config = dict(
    num_hidden_layers=9,
    hidden_size=256,
    num_attention_heads=4,
    num_key_value_heads=4,
    head_dim=64,
    intermediate_size=704,
    vocab_size=2870,
    hidden_act='swiglu',
    norm='rmsnorm',
    norm_place='pre',
    norm_eps=1e-06,
    positions='rope',
    rope_theta=2460.0,
    rope_fraction=1.0,
    qk_norm=True,
    attn_scale=0.125,
    bias='none',
    tie_word_embeddings=True,
    parallel_block=False,
    extras=['capped logits'],
    init='trunc',
    init_std_qkv=0.0515,
    init_std_o=0.0121,
    init_std_up=0.0515,
    init_std_down=0.0121,
    init_out_by_depth=True,
    optimizer='muon_variant',
    learning_rate=0.0147,
    lr_mult_o=3.0,
    lr_mult_down=1.5,
    beta1=0.93,
    lr_head=0.00952,
    warmup_steps=20,
    schedule='wsd',
    decay_fraction=0.709,
    decay_shape='linear',
    final_lr_fraction=0.0,
    batch_tokens=32768,
    max_seq_len=512,
    doc_mask=True,
    train_tokens=165600000,
    max_steps=5054,
    dataset='wikipedia_en',
)
MLP neurons of a small language model. Each row is named by its layer, matrix (gate and up: input weights) and neuron, and shows model dimensions 128-223. Each number is 500 + 25 x the weight over its row's rms, rounded and kept within 0 to 999. Numbers have three digits each. A neuron's up and down rows have the sign that makes its largest values positive.
A block is one neuron, or neurons of one layer that tend to fire together. After each block is what it responds to, as a language model described it from the Wikipedia text at the highest values.

L3.gate142:471474532475507528535514514496505532477510526483503481499493481526488528511475515462521460453543500529498506477479531480475498477515531492474477482493513466496456491529515495514492501507533444479490479484511515541481494522502490456469514422504512527462477494510486518528527454484513461434
L3.up142:536483473519505469492466538472522486551501459484491498476524489490482483452493486509477494531506473519520471444531494478475495455488503480510483529498524469484486464497515480444476519446522481536474520499517487492531508486495539462511523499459517530514507503520492524510496506522495517540
Commas closing sentence-opening phrases and periods ending sentences, plus "that" after reporting verbs, e.g. "Finally,", "In 1976,", "estimated that".

L5.gate25:509466524525485485508538487498530503489501523503493544513466530464527512487514505493510477476500492513533468439485538479467506509496513461510508489520481524526535469485516570539488537487471518466469510496484528534447498534524488511503478502486476523457511461514464459518525485484505489500
L5.up25:506491503502545503502477473473450514472456462479554455514504489510512453505566538517466456523502541503526516494493537500494531512493502524526506506504541489486531503510534460491482518560442525469525488482483553544535501478531477513537517549483489507526523435493518474489527501526500515502
L5.gate118:509474529459529488497523480520527497489507515514522476498490488517541495505505494455457549504502525495497503472509533493428447513455481488556466475505494487500526506532528527521517527515522491474504474509534488486497517503457507542508465461461466531537508498504508470482520496458491542466
L5.up118:487495496509535483520496506502482529526500523485517507473486542508503496497498480471470494459443532521472522459547522514499508514475486541533496509521487489489503444502527493543464510545510526494496509468488487460471509475526478523500525486477485476517519527502461551548550529486515531454
L5.gate255:480485516506499472496481493474457496481521508502521500495498554459482521497531491461510516504506512553544473518521476475543419495503498524516501506503490526503487511530504510486493476521523477532476477514553513485497473526509484500516525480471504474515503512535512504482502504481470493480
L5.up255:467547499504502520487499526516541474498487453519513501535472507524459506507492472523528496526511496501492554513574537468480497538501489475506468495498481476492526533508493498528440493516480493488487507561556449532489540503525531483486512515447488487488493492544540480503488497474506515498
L5.gate260:545524502520481475494507474513491487443507493498523492506486558453517530507491504484506469500531528517535542482483467444492480524525493473508513486495473495543506482509509543496472519521477526485437482495521498545525513478496492491483501453468525511529468506477516489505478501536506511541
L5.up260:488500486541504514459510477507473501465485508507530481471481541498497525518517536498473513445504549496515506524509502473544483481483452522500534508447444505471528486526515501515501504497488515489509482552544483496510553467528501508537508501501500493514519497490475492510559498497527468505
L5.gate332:535481507445531486516513522512481557488471488496502449480497507465490543499471480515525490492482500508549542502513514484472461539478470491510509515495477517533459508551543466522478472445474525515466460491530489525500484503497462517499468534462488489491533497535500453526491507504458509506
L5.up332:514484530469542478510465482524507527476468471502470511480496545491510501542486493559560518483461520515513516455514495480503505497507491541540510529540451505512489508522488512513487466476503507439520536451477509510503487488502513534472510538465505456481478487490486511504495497513467523544
L5.gate345:496510493481452481513486483568497495524459510507534494524489480503497503516504493508507519520552467503519467504493476491520526512500522464527467501494495498436552472548535459537481484526470474520483459561531484494484510493510530488490486519531478489485496508567474528461494504552508488476
L5.up345:478526498461489531455492506486513463507502508460495482499481472453495500532535514499510508499496549516492496418520526501532529503523497465511501505439467491471503465515498493525489506529524490508493495531532465481486532521506492500505506514513497511544478510478468502485456488503518479541
L5.gate402:533521512494485488534459492496514471471501538501496503497501506515523528517489461520504527512489513487514518536519503500519531489448513461496498541457505491498509571470541557518498507485464515500515496491466489546499546520514507527527470475542512491488511507503477493491523497492504483519
L5.up402:497506490540502465526492505517480495517475478478544519470478499491512515500539538521466492501511473515448520470495505489497507518507503509505471509519496501527490518467522543485468520479461521484512502507441508537461469481520453515494513536523466562523455530522512496504542495521517470554
L5.gate418:493510468498485539496548470499475504501512481503501492505468518493486508536530495459510478483495502498566493519490509466501491526536549505459498538511485466469496490461532524542523489499508540474528511533473498497482495511527495503463511478498528478507495537539519444523512501537519546534
L5.up418:498499499489501498467471489546483475509515509447507508513513537478520512568530459535483492460519456513518491510509500503519496500463548480498461530514488498500502505510491469533491523513483485513536502507484502522514485513523477500506479503452465507498454498543505443516524517505498554501
L5.gate420:493500514513449484537509533504486490514490482488537493471533501495477533457479437475516523470496494531524497518486491499515466506449472506486490512470463490481506530483469512501487462490474499488490497505495544487507491472508494516495511438506493449498444506549523482463526473506488466453
L5.up420:502491506516473514479494535491509462510467484515507503541533514500532516528478497518498519505509526489554517532495504490513522458462487494479517484530478494477439531511478509555515489486485464521486498521514503505478522467549473488534522543470476473509499492537493500509506568494517464525
L5.gate448:509514518530547486550487469486526483521520505532548478506501492528478541512489483523520496475550484519516490545512505510523483510476478514472436507522477484476516481535504488505504514475459501504425501505460489524538532537505481519488442490533530497503479505526506510494523488493480485503
L5.up448:478475482562484518515479460476515507460506492471502517535485497520486436541513500521495493505551472501477510501520475477479528486539491495480485517486451536488495528525540481492478486496502456526468516505468470514498491519470504543437473513460542503522482491474524477536501503526509486557
L5.gate481:491512460483441531491491517480526521531505475504531536549521536506484506533462465491525476510464479519533466504517503520503488523531491480530449538536501482496493484522502476501495565516540476503500520544511509517471495502500515504508496490502539542513516524517509471449469570514509498483
L5.up481:515542438481471497487493510517541515508504476524486515556523484506491470481491505488534516546462509513537496467506496477483448497449526474517468523469483502430495450503509547537503476485514535539424515554509509527514521477496515505457498512519525502494497535505468517468477497480569496525
L5.gate482:514522497532548509476527481514533470484504477498470505530487507531552511465491515498539538504493496503526538532468507487499494533493527511459480563517509489517564490514521456499514466492485509484495476498530487543506501496510494521489520467476514510499535503478485481506545497511458484486
L5.up482:466510499483514495509494542502506492493497539463532520531527517530527468502443523483549487495441472526517521502509496496497500565506500473555530514470485519485509469519508531507549491495518491521468500538456511531481471488511493494471465516481513463529517495488505539525465454495472504499
L5.gate586:479540480516475539489496506532543525516469503520499494531516501477538475492448468502497520532477534517519518480511529508530471525512507455503491473514483493457497487492487520456500479513480476486500500552495526477480528469475480557501451495536499496520510512481516444478510513477501502483
L5.up586:537535464469472495494527487490521504522502502538527496500520480492501471528453451472510493498511508507594487516541453492533500528512465487546521473492516448454479489521466489513488510473490512505500528538526485506506501496482517528492528489477512481473526476515505485457521519498520547497
L5.gate594:461492454471473479479493489511524532501466546516516529518467546475464520456532544509497512499527538531511483478531508481500499491479514474535481489509485505517513490499509472515487475509479540488524466561480505488513534485530474485487505480490525490488487518513477500467516503489512468519
L5.up594:485472488508505478451461508460538498481428541532512540486489545489511514490505564575486525494513529542519506484507545500476459500491463458493480504499488519520490513452513491531449510487482516502462503521476539526498509473518485492477516471522552495504543502488506512526512505501476463520
L5.gate604:478511498519475519493512454520493474511501466473508458490515520510505527495504537493504533471453533492553521472513494508515490482522497490499475490438492535516484509477511510547489457518476507501494507518504444484516530495513523482506461449516497471463492516527464473499526493545514531487
L5.up604:520500494511514500461501480480458474524503485553549496507522522494515497482477508528496481499503491493494523504500475460468505550509542478505506482486515504520556504513523486517477493538537510508483489503540538480495505497464515497512503530532457475505514475496519493464520462462457516506
L5.gate636:483490468502441477507473488557457480526466449514530480470521521509510507475496482470507488510550471512509505503471504463470509539468501506564517518513517510460463506504508514534499479520491444478493531522508502543533509490507522494515496524483494504474498496518506500489520523487542503521
L5.up636:503467536462454490520525470473469517498483503535477457490478528480440467474468520484500469479548523525500490470505510478463495474519498457503531536539479532492482507498515510529524526513549502494500511526545472499528517539530534502474491487500485531534487495515496479509515473496470467520
Tokens ending a first name or middle initial just before a surname, mostly the period after an initial (Harry B., John J.) or first-name endings (Kev-in, Don-ald).

L3.gate587:483482472507511494487536518516474522485477492481529483498518521475526490485554537475493468479523550511554517526484505456524499478476494506530487564472512490481511502480508502512542484471505505470488503505498470484475479503502486457486511523495497515481456492501436486485533533506472458520
L3.up587:452473498494513477468476485508512464484470456538499527509484572478527484478459530526496503472479516541530525491548509460516495514483488478530468521505508498473501477467503497543488481514486498449528494576491470523504525466501510481484497465515517525516501488479513503515543497520459509503
Final word pieces that complete a split first name, right before the surname, such as Malcol-m, Nichol-as, Gabri-el, also place names like Gall-ia.

L5.gate39:490485477504496540509473493523508502509508460485499553513452488527458473515521499456486505530488507488506472525486533519427500541477483473472521494551472517479509463538455485536469494493525495515522445484532537480455535491521479509529553537499494508493511548543464497496533445427491492478
L5.up39:489495500500504513525469485457490488508537530469499462514525482458522472480518515505459487525527488470510519450439505504472521473484516474474507492472488486487478559488514456502501514442511513512519500471505497532474523520492491467499507499535509488476457489517495500490497476462494550512
L5.gate85:505548469511469520501524486495485497492524527496516554526455503484464529442507536471450514497550548532489523511520480524478427514478487492488492532541510483503476517488496503517480525483503530517538484473518480550534515491517506496536523458511513507529509547509526495534510509498512510492
L5.up85:483490480475522482532484507502486508509463489505504502495513519523509515513445493543463464507546482511482518539499488500482514495502490522521504510549495510565496475517523492484515533500519464499481523479471511524491506540495480509499478503443528510520453487521499525525509492454457499469
L5.gate141:474475502528483547502509491491503489499515494505531488502505520508521474503432475486505489517462487507522525463504519531473487504517489458481484502505502502514525518482514496509510528426508520461501495483481521487527523477453512512473512478512476481508466523516529511461516480477502512534
L5.up141:451488546508508544504537520506507499501526473477530498521492472542495494489494457513482529469484495496488520499488513486516506513487514497470537498511552536493538512484512521459488534459526487485485490494527510496518507523497528475461487514497522530532457458504544527530504508496483522567
L5.gate150:527511500485555501473493465487515530498529500449518466457548510496466517523535542519496501485490542558504500513496512496482483473431528516519552443492517523498543492477567462553484470453508544449505505527510495517509489522496505515531488484486494483536480479497494473484486502501492507525
L5.up150:475532501517529492514469477496476501500483498544482461555459518565487484496514484494489506520481519481510485496450479497522467512497522510501504507491481460577476504498472496477493496504539550506458494534442503487512486505475568492466523495508541494530524517421520454480485515466522540516
L5.gate152:485513496476537484478499533490451499498475536515548487509512524545523498490480477482506509479505466515503510491475526492544486492522460466465517531452551504475457507486479507492471491482511521521514448480542520502483512496472507511463510477501498484497504499523523505487474516504514506512
L5.up152:535489494468468491544429527529507497541521478512501509507493521515487491512464462499447561511490482480509479484479495548515444456483485463501499542487518525528525541471502504494465516526489525492498539510514491480434481492495511459516500481471518491506541509485528471535485456468513533474
L5.gate183:466465503469543520523511475531483450503519496499487471510481459475507475492508500503503529513518478481467540496482538491516496475464502441505521479504469497512472518465508486540508522455509514505550511469460513509508470508511499496501526480510465537534482500504459548511487513505483497481
L5.up183:480522518512483485478506513532476487485486530440470517453506498522481481512546480521454519518513518494464497505473521520442488517531479512484507490474471486485497526460491513516464492478472523476467523521514514497507496537457472517541506509508481551512541514472504505508486561486523490475
L5.gate188:499476468518502519570509490537551500517488471538491502514489482443510559464500492444486502500463450460472511492499466485500484513493530513464487525491532508532525507516507513483487524492488500479507498486493533506426525478539519515508516476508501527547481523505495514516511456462461475512
L5.up188:490461475493531525491462511476484448516514522460512515495497469490488518519511494534535473476496470487469530497495451455516480533501490525478508472492467526455492500489484474491528481527480520517485506520547512506459509472527539521479527527429440512504537481492530496526478472487459531504
L5.gate367:571510510503488504487474499504511537453483489563487465541507503496456488481513485511486499463481435492520477483492487523517489500529522461470539505461470531478485489490494519493540528479505525505497488491508515454475490492508489503541454508523503512545463505502530456491488469468517513528
L5.up367:501470546503444491495517446487479475491497474498509518542467502530479476528544502534509496475496481484492508546532524572452463489480548520489503497488513488498507485495513516490469500486575535483512512462473525480489523492474525430488529491476490491523494544485482509498462424472495462496
L5.gate553:499500487499477486499542468493473488476515466499503493541507476507509538479496553509501541481499494488517547474474481501520508495493500478457516485510517486512482519487536481513483484477465521484500483491450498469492479422511507473517457471506519464550557499521512506463487519459489495522
L5.up553:479486493518493529484525504457479463491491527513488528495495480497527517512518519464491493495496498495486514514513528498525489465520510548453492501466535513517476479521488482497441507496454527500482459509525475506474505432508473478522505501533515481519517537538565489452501498482492485480
L5.gate571:490505492500510482487509481461494487474445492524485506540532508452462497498461490486519522501491502533476487495525519474477496508483527502515516488512480508501490499518462478510463503507534525527495478458474491497485494554515467531472501481485470445498461474484531498496508546476505459488
L5.up571:530506518519475468506478533508529536494455485472459476520466483521516496518536488492467508521462471497516477496540496521487510498470468518517505526462499478502499468487536514484468522511521527501450501484485459492467446500549514504532517513480490490497532512507489524530471499486521485467
L5.gate575:494539533550512486489494480524494487472487485487510485488482478521500526528487511466500515549510469484507483520516530464549486478541453487478517512440478522517515514515489501482496545483494506487490482495537527507484510501477549468524465517477506545503500516438496497469505482493518474506
L5.up575:476501489514492483495505518469501485497472500512503508493529447481522494491483532498488511486518535535487513462481480528482459513485521539493534460490520487478453489458531520485477516531488490482469474495489506514523522527458484497490506506492479498529491498505489543490520491534503480544
L5.gate584:491496490495546525449494486523531511466457480464502494521528472486519512520503521489509462498515558497503541536551513486499469519516522466482465510507450496519451520440530491486525495507484518527517517516444504482475435527503514493459472473493471527530512493517484491473524492487452482516
L5.up584:525510455476514500493500479495450502504481491520502524478541542506534470521538491514488483449513494497520522524492476463497522519548513525528573509531500478491512511471508489476486464496485476482475489533519522575507524503530505506538511561500526485552529503483520457490500487515524514442
L5.gate596:506483507511561510512522505508511514485480481521501498503534474438504521501549498469503486450503510460548493504477495528514490509478538518478534545466514478478479519512469490529449477466467516470491499477537474524474529504588523523500492530552479498561500522491542486491463479519472506514
L5.up596:496509476506484472473497483491522499520486525550507495493521501509504516527471484533510504479473520494487474516466501498477535511536500482515494519517541505534555553481497440508504534512547568466509453491483526520536529509516520519511562500525484517546458494482544501501541480483488490526
L5.gate644:544471510484462518493515527471500500542466492453484541490510459489479455484464536481520501504519493472454510498513545479474529504501544519466476528508515499490495482466510489519487521520502470501493489512470462516523473490497494497525480519481483505526501532451483522555493509488459519502
L5.up644:471500471504512502470467506489471510542466464537451477499518510496486445495489510464474520509493524499505463466528485493477549485475531503528473517501469513489502488482455499503481532533475541505517495501509475520527511499532466481480504473473518513500512501535525553488492512464551481510
L5.gate654:513521508499440535499504522502504501506487477474505501470512522494477499501521502506473459477491509498522475485459502495489511534491496527478487457469516523502483520440479533482504482554487480537458483464506488504498434520504463474507490476504498477521488538470504483561525487504504495509
L5.up654:483514523551524456493508478539511477504498448515480544480459464542493502479507515515489542492506487531483474486508542506499482471489496516547493509484526496521533504499505487496515441470521481443500514445548495504512453456479537514549520529485481479495481468480511555522507450480524460520
L5.gate668:433506488525508484504506473552504543493509483488503513554496473517505487479520518464480477478546498536554474480465467480467519527498501475512466526495471461545516527486456495516479468489505477531475508453480494470463479488531467435454459506507496540500464529514496502534516476484472494552
L5.up668:539566500548520526477484446479526484500520513509502532492484474480483476520525474485568535531484492484505541497465549497464476462462523450520534499505493556487482518482512464472515514491551533501480472483472475533477525509495513512513527507531552492474533498488481515495512520519515477473
End of markdown table header rows (newline or space after the final pipe, before the ---|--- line), plus some table cells, measurement units (in, sq), and word-piece suffixes like -st, -ed, de-g-ree.

L4.gate227:515529500515486585474509463516494499464471497543508501472496520476517491482504467480499481516490462434516476510479492496450522524475494496496463489499513455557529526571518488513534479477497501480467509507450490500467515466508484513490463481499534474539526529540510500561532481463498512513
L4.up227:518519483512531509504492518457496501496476549504483503466484450496534472504536514497479487448525511508526525483542504502439507466497454481499517521470510486489476491475497506537479495458503494482481509473514495486538480514478474528490510485488498544489513560506490549455535582537508516489
L4.gate238:523560508508488511470519507498505461499507506488526527523508502451506479467525493510512500475500469498546440500507465492500503563488488507447443480522460536474487496485500529532491442447548517457506474505450493527468526488473480470475477500551512492492509531541471506528529484502484526482
L4.up238:492554506520485520519497518505422526493509500489502503499520503496499444511490467506540477483515476536450487498464497538487485496478511520489495463493471539534507485483507481478494510535542458505519465474478497475462460505486521510471495504532493503485490492504503576479493470478470473510
L4.gate568:481516529480472486489517529480529518504512481476482493466499483475445491490533504485521506497464528496527525469489542473503506476455462489474549504519519494482569548474543452506504505500481475499474515527537464483524479504475534502526525481506492531502472511500517470490499487513477587516
L4.up568:505496540506490489496485463524479504516534518509446443491475463524507492520481532509500495489498510454555523502500521532517559492503482517504505492486487441514491527519479532520489512497497500483486492455526531478539548491467521524513515519504501501500551525518501598482489484471513543476
L4.gate693:495537475480486531486545559499498530532528492472539537500543466495536508504556499483511502473532493543521470477443524469493487524508484505515530495470491526492541485489510500467491560519483489487461501477484443513528472508479529560483508500538516474498484531514508492461493488475473580495
L4.up693:517501495501499566480526560474497512500500502489473488498539467491465535499489539518483466516521488535474519504501498504476527484467548479499496521500462479530466469450502490512513505541496484492512492495463515522476513498472482509491513548554512483465477471508478490488462477504537527491
Tokens in rigid templates: last seconds digit in coordinates (28°42′09″), "of" in census "median income of", plus some mid-word pieces (ele-v-ated).

L5.gate138:490501502500489550512453517500500456484471480523496528500478511475457491485486541494510563494516492460525521462476536512474499492515535445495552503513536500515484517536529464481509538458524542459492486562458462509498513511466484500485553508460500504531460502475500487512515500517496496547
L5.up138:510499533550526520482484535492495459552508486503519464480490487524501517491515502517505503478508528498526513481488512465488527478486513457465494526488519491479501517526499521461467462515552562503475436492488461495527509553510504504496535481508511455510519531510489513483480540474479505484
L5.gate160:532505440502524519542548513475488527498497545491506497492505535523490489524481513430475501542527515502493522478482498508540454502464493525513513516524512466502491487475463501509510472524507530528555528492460513493536510461516471485462507468487444534488476549515510477515504524488487503514
L5.up160:512472489506515473532495525524495513503520493501483530524519533522463552504522496508541481483492489435506546502496454496463521529451520488485508524522498491477524474523456496505484508512531430515505476534463519471481491460501483517504552483500472484539490536512485465502490511484487494510
L5.gate194:507530504455515524523514536522519512537514524484480462502484442484514503529502504470498486489501488542536502505467511495512537498502474452496483493509511536497482510520556491497473527540517473509508507487518470545531522506504490480492506515507488498465519482478520501479516440452489489480
L5.up194:474476524497462560518505504510509546540544463536484487486540446462515529484485499490495484484456497498452482537534559529471545481514476499492451522467479518486480515499471509505424549491511471526513503510475494501525516536477508488494523466540486488498433500511502453519512569484480508501
L5.gate212:490509520524507473500475548529467501520505544484486541529523513518453510493504521480466490513478477523544506511495456512528521514485459506495454487500488495488489486494533468505434475543474484520538526538499466439500536493500526494526441509492473495474524562519481462526466462479485495553
L5.up212:496503474500510478549528480527500511513512487460514536482497517464451498512528470503497498508498497528470519491472516470518544535515514511522499513506530493538480500484489509537517524496479470522501518552513502491493540541517487512498484526474448545539485513555496485490501527489476472479
L5.gate213:493576462524522513532517482517531463526452494503523496491475491506525535499487493504526496477471502507544460512499507524488519492516499513521504510480538506491489525480481506469498503464479469511554499525498493498503519484484551547499481500498501514553517538499496502456501472545536497535
L5.up213:474522510534502522494528454470527473518547467541473513503542476490473535477525479541484493535488490486477505510525460507474544477480510460499480544482498560511513480500481497498502508487488509497513542504466495482512501500503473499516543470507528486508499439496510484514472498460470511511
L5.gate246:477538497508513482527473502517483471526497468550538501516480456469494545514500492509516481503534522483530475520503450477463493516503491501516497538497534504540488498528482488507470510503504468478493485524487480490509471506470521494464525502503507555494537476533484538472475459504498493514
L5.up246:510505468474490534494520525499506495490472471486491499530476491478500526512483504532491532530485463518523524513518485451501453492519511522503500449526520508485478491456434500480491478497484505514520460495493489535484499489454529525493512516524501486508487543490504462477476503471500516495
L5.gate317:533495476462504488530479541505483531497457474535542495457506501478488488485483489443505521484504491483497487517472507490508516521510496528498472524522531513499548482474512538501548502478489511494494483503483493485503508475480497490499487540502481486496518459489515466547474528449510509476
L5.up317:530516468560493480536475515528492511525489523522478535533461528502491487485481462474470526494509541441496492518520461536504467474497509491525485495503497498531447516496517514487523495487477471498534544521516421497475485501482471501504504465488494499479530482508502463474481511481503478464
L5.gate341:499501461457537525480549504490486513524486495477515507486551514484467525497532512464474456535440529508454508500511498494520495495514457507502515545496506532462494502539507474505491512528482467504529479572465492539470500505478485465482501506529520536474481506511472494517521514514513476468
L5.up341:486507537497532512494514491490494501484486510510533524499465500509493495500478526504537464478525556506476523549542458496489521539533498508507489515544514478509517536525531487493456498516474458508478441503511502487485483471465465464469500502521491496479527522566506551531509488490489484457
L5.gate451:489538527489508533537486473521491485506503544449502547480535487486490532547516514533463469537488507490526471485505533507529497529535479462493490483480459514474494509512503483524448522534512492546490454529533572492516488538474486458484503480503484517470504523498498468522542502490484520493
L5.up451:484492482519488499529473501534472479481482474475520475492532481487435525546465483520468440475520515518557453508510488513538528515503464483490471485484470482476496553497498492481526529523540497471512508507524486484520462502473454493480512524496538513485481550524508499475557484493526507527
L5.gate461:477521528530504528497488483467517447493522445494508476477467496475502475475455525519487492473514499507535505471453483505515526477541487509508490525468541503471498470477504468510479539485443494464538493478570505509512518485482532489532534460480494489532479518501520481508515520488491525487
L5.up461:498495508464526557554458489487533487492505454523510523488514507486481483471483466469502489503546483526488499464486462477525486500508479523495497476514516434474571516535503507503532461466546522470514504480464465454535516478470543449505503517466572514517505522486510475497510493472475479461
L5.gate494:464538491526533508505512518497522499497520459495468524475522463474511463533515539497508483506515546472496480499493509531466515459493503541508531491480509513459467509511512498503508461458506525492490488479492495495555470500459464476486493468470500506498483484480509496487500448455477520544
L5.up494:516487508489502487447491482492514516528541567523483498459505495473504521456549505501467504490500488500480504512461505488496527563524523520501508499507522509458533494485527472471505489506502505503485510525519491493463525443525504505477509469472518503475510525494434515506486504513444483511
L5.gate519:447531450480485487516489512496501470510503492526515503490517456486512500511505468496489498500473500536503472547514464478474514488514530495504497471439520492483476517530488492484463494482466485568530506512474519491529534474499500515496469459503491499478509519527517482514510498483471513491
L5.up519:526511523534504516519497536524498516505519519540515447507543462501489531502514461523486499477523517481473504526537493479459476500504533520505467463499490500479551495522485499472492503477485478489516542522471550490510472508501496507459571481487539490498549481504534484519506446484464462473
L5.gate545:531503494464475527518511474525475542477500501537520478474489438473489534534503501472504532527465473474520478474491470517480475486474477486510429567485518494480524487459457490530508508547474525558534529515514568499501475517536512479483492485485492525512521488486504493497482530519522526483
L5.up545:513497549488462531504471453492553452537508484484467509470461537492467492457481456507448501494490505499479503505505484516520466497484511520530511503526520505480500477466533529516465486528481517513549540474500499479508508472490478487543528490499472484496481521520554468490479450475559487525
L5.gate610:490468518493531528546494517492522502509510526503524511522526497507523517529535520477494516506524450481500531448484459455510496519526542501496489528507491535490498475502518473498517470489496517457541512462527515486521465513491465576496524526493533536509534561482515463457491509516473512525
L5.up610:515524535548507481481486497512456507515463500502531580484537491493485484525498494500472509489511501509517461446511490433522537480462530483468525493506528503485545486458493481525511520431500484491461486517464482481518495471510488499492470494515502524554515520469517480519510519531460542468
L5.gate629:509507472480508542485537486494507495499488457496492483502489493491466496470492492514500531519491474492487467482446494450517502504489509482508524512485504527476532530490512495459518475473468474504521505510527518470545541472465507512500511497512519536499470527519494475506532520516462510529
L5.up629:484498500507506467548482511490486504476512516538472526504498442520496496517504493493492501481474542516463537530488474519509459518464524515490470461493519477524456474496504513514488525466498517495546497505474516540502505502483513497516508519465491463509466489483499483540482489449437428496
L5.gate635:500550546470478515515499467467503489504532491510485484518559440462463490506517517526487464480450465501520542529480541506487491529496543496501500496536537510492530466471486511513498468482473498469519511527495484509468514481497541475505462483513508539515462494533523473485451502547506545475
L5.up635:471486481489485529511513509508468528531520541500508501494519510511468512502536501491490502531537485509498508455488480508550448521538479490480475508528476509494502514547510488530500534512496490534448529485497471475502556497486527447551501493453453476512508495502422449546477462531453520519
Commas ending a sentence-initial adverbial or time phrase, just before the main clause, e.g. "After graduating in 1990," "In February 2004," "However,"; sometimes temporal words like after, during.

L3.gate319:480500507524514495487528518486519520492523506517480481508476497524479484464488486464530528469491498524541540514488497515482530527492479530459508497508507530500529516513521473522571453563550525492452511489523507444505519477506477544500506494498520507513479473484533502515560473504534507490
L3.up319:528521473463422497553514443515477493556475517519519493506532525452464500532510510472501507469526448465535510507534504505477541491506497502484552500479472564530522507506511478511520493526507537541508551500501557500519514500478457528512517504485480486460491493534500512449475507500511530497
Last piece of a column or field name in infobox and table headers (Year-s, FG%, ±%, N-otes), plus scattered word-internal pieces.

L4.gate213:493487497478508482457507478521513560497484483502532520510527525504484497492469515490499530476461550505516492450524493444489487491534491520472483478513531475462441468534556483516497517490478510537513511510490509512523525492461511507488476484465475493517536509540506456479534508499471484518
L4.up213:492510463486493507494465507502476491499530559536495490473487547497517505492469471522517530448478490504505477503485514445485483504498513519506489528460485479466521481493523517515498498467474438497494516546473484471486513555488503505491459514492486470492521525526519480523499489540487503503
L4.gate255:496544526501452498485487497487464539525481483543498507522544538490503508506491505491475414508511549522501524525519516482523526461523508455519457512514479533453523511500516525557473464486521483503504487481517477464544489569521521509469495481546498531483482485466521505508485485520513510494
L4.up255:455507545522458492469534449514493517467500480510490475496499462472507520481522463494503487470497523552505467520506496471534504473533497484493518499521468518457514484505473484544513522553475562512482521521508503499481485504499499475484520526493530535473506485493452521504493498507517480546
L4.gate624:511523471532495534515528509484475487527528435508546484501540496513503498478526491467505529511493532471511508517482520513491506516487510484513462547486528533500526467515493504482501501515504440506495508542430471530536442545511518521535475531479492498515499521442478507496516502516510480472
L4.up624:486518523490514462484519492514493497495512491485499537535515526487478500529481525524545466493501491462507520505540434491479417527520500477532516496515479482451537513509532476533470519492514501497503508498492503475469491511491485475530468490489485492517536510521531493486462492489502513515
L4.gate639:489541471524508469460509465512455527516496481535533505490519516518542519455467495499476489476494500466535521442542494483473506458475499491539510505478482483461478517485443539528520505532535508525473495511552482486446488526477466504502532493513501477486502506512522448552520481524484520461
L4.up639:482500451523491517487501525475506494496507523500509501511524518495506483504505503475451482511503533547500503474478501505455500470474481464518432476492495469496520551488519511492506475524498538515475527507538494499485478466517491513507489496485485470471495509503528479508489544490534485492
Interior subword pieces inside proper names, mostly people and places in lists or tables, e.g. Eckh-ard, Luxemb-our-g, Die-g-o; sometimes "and" or a comma right after a surname.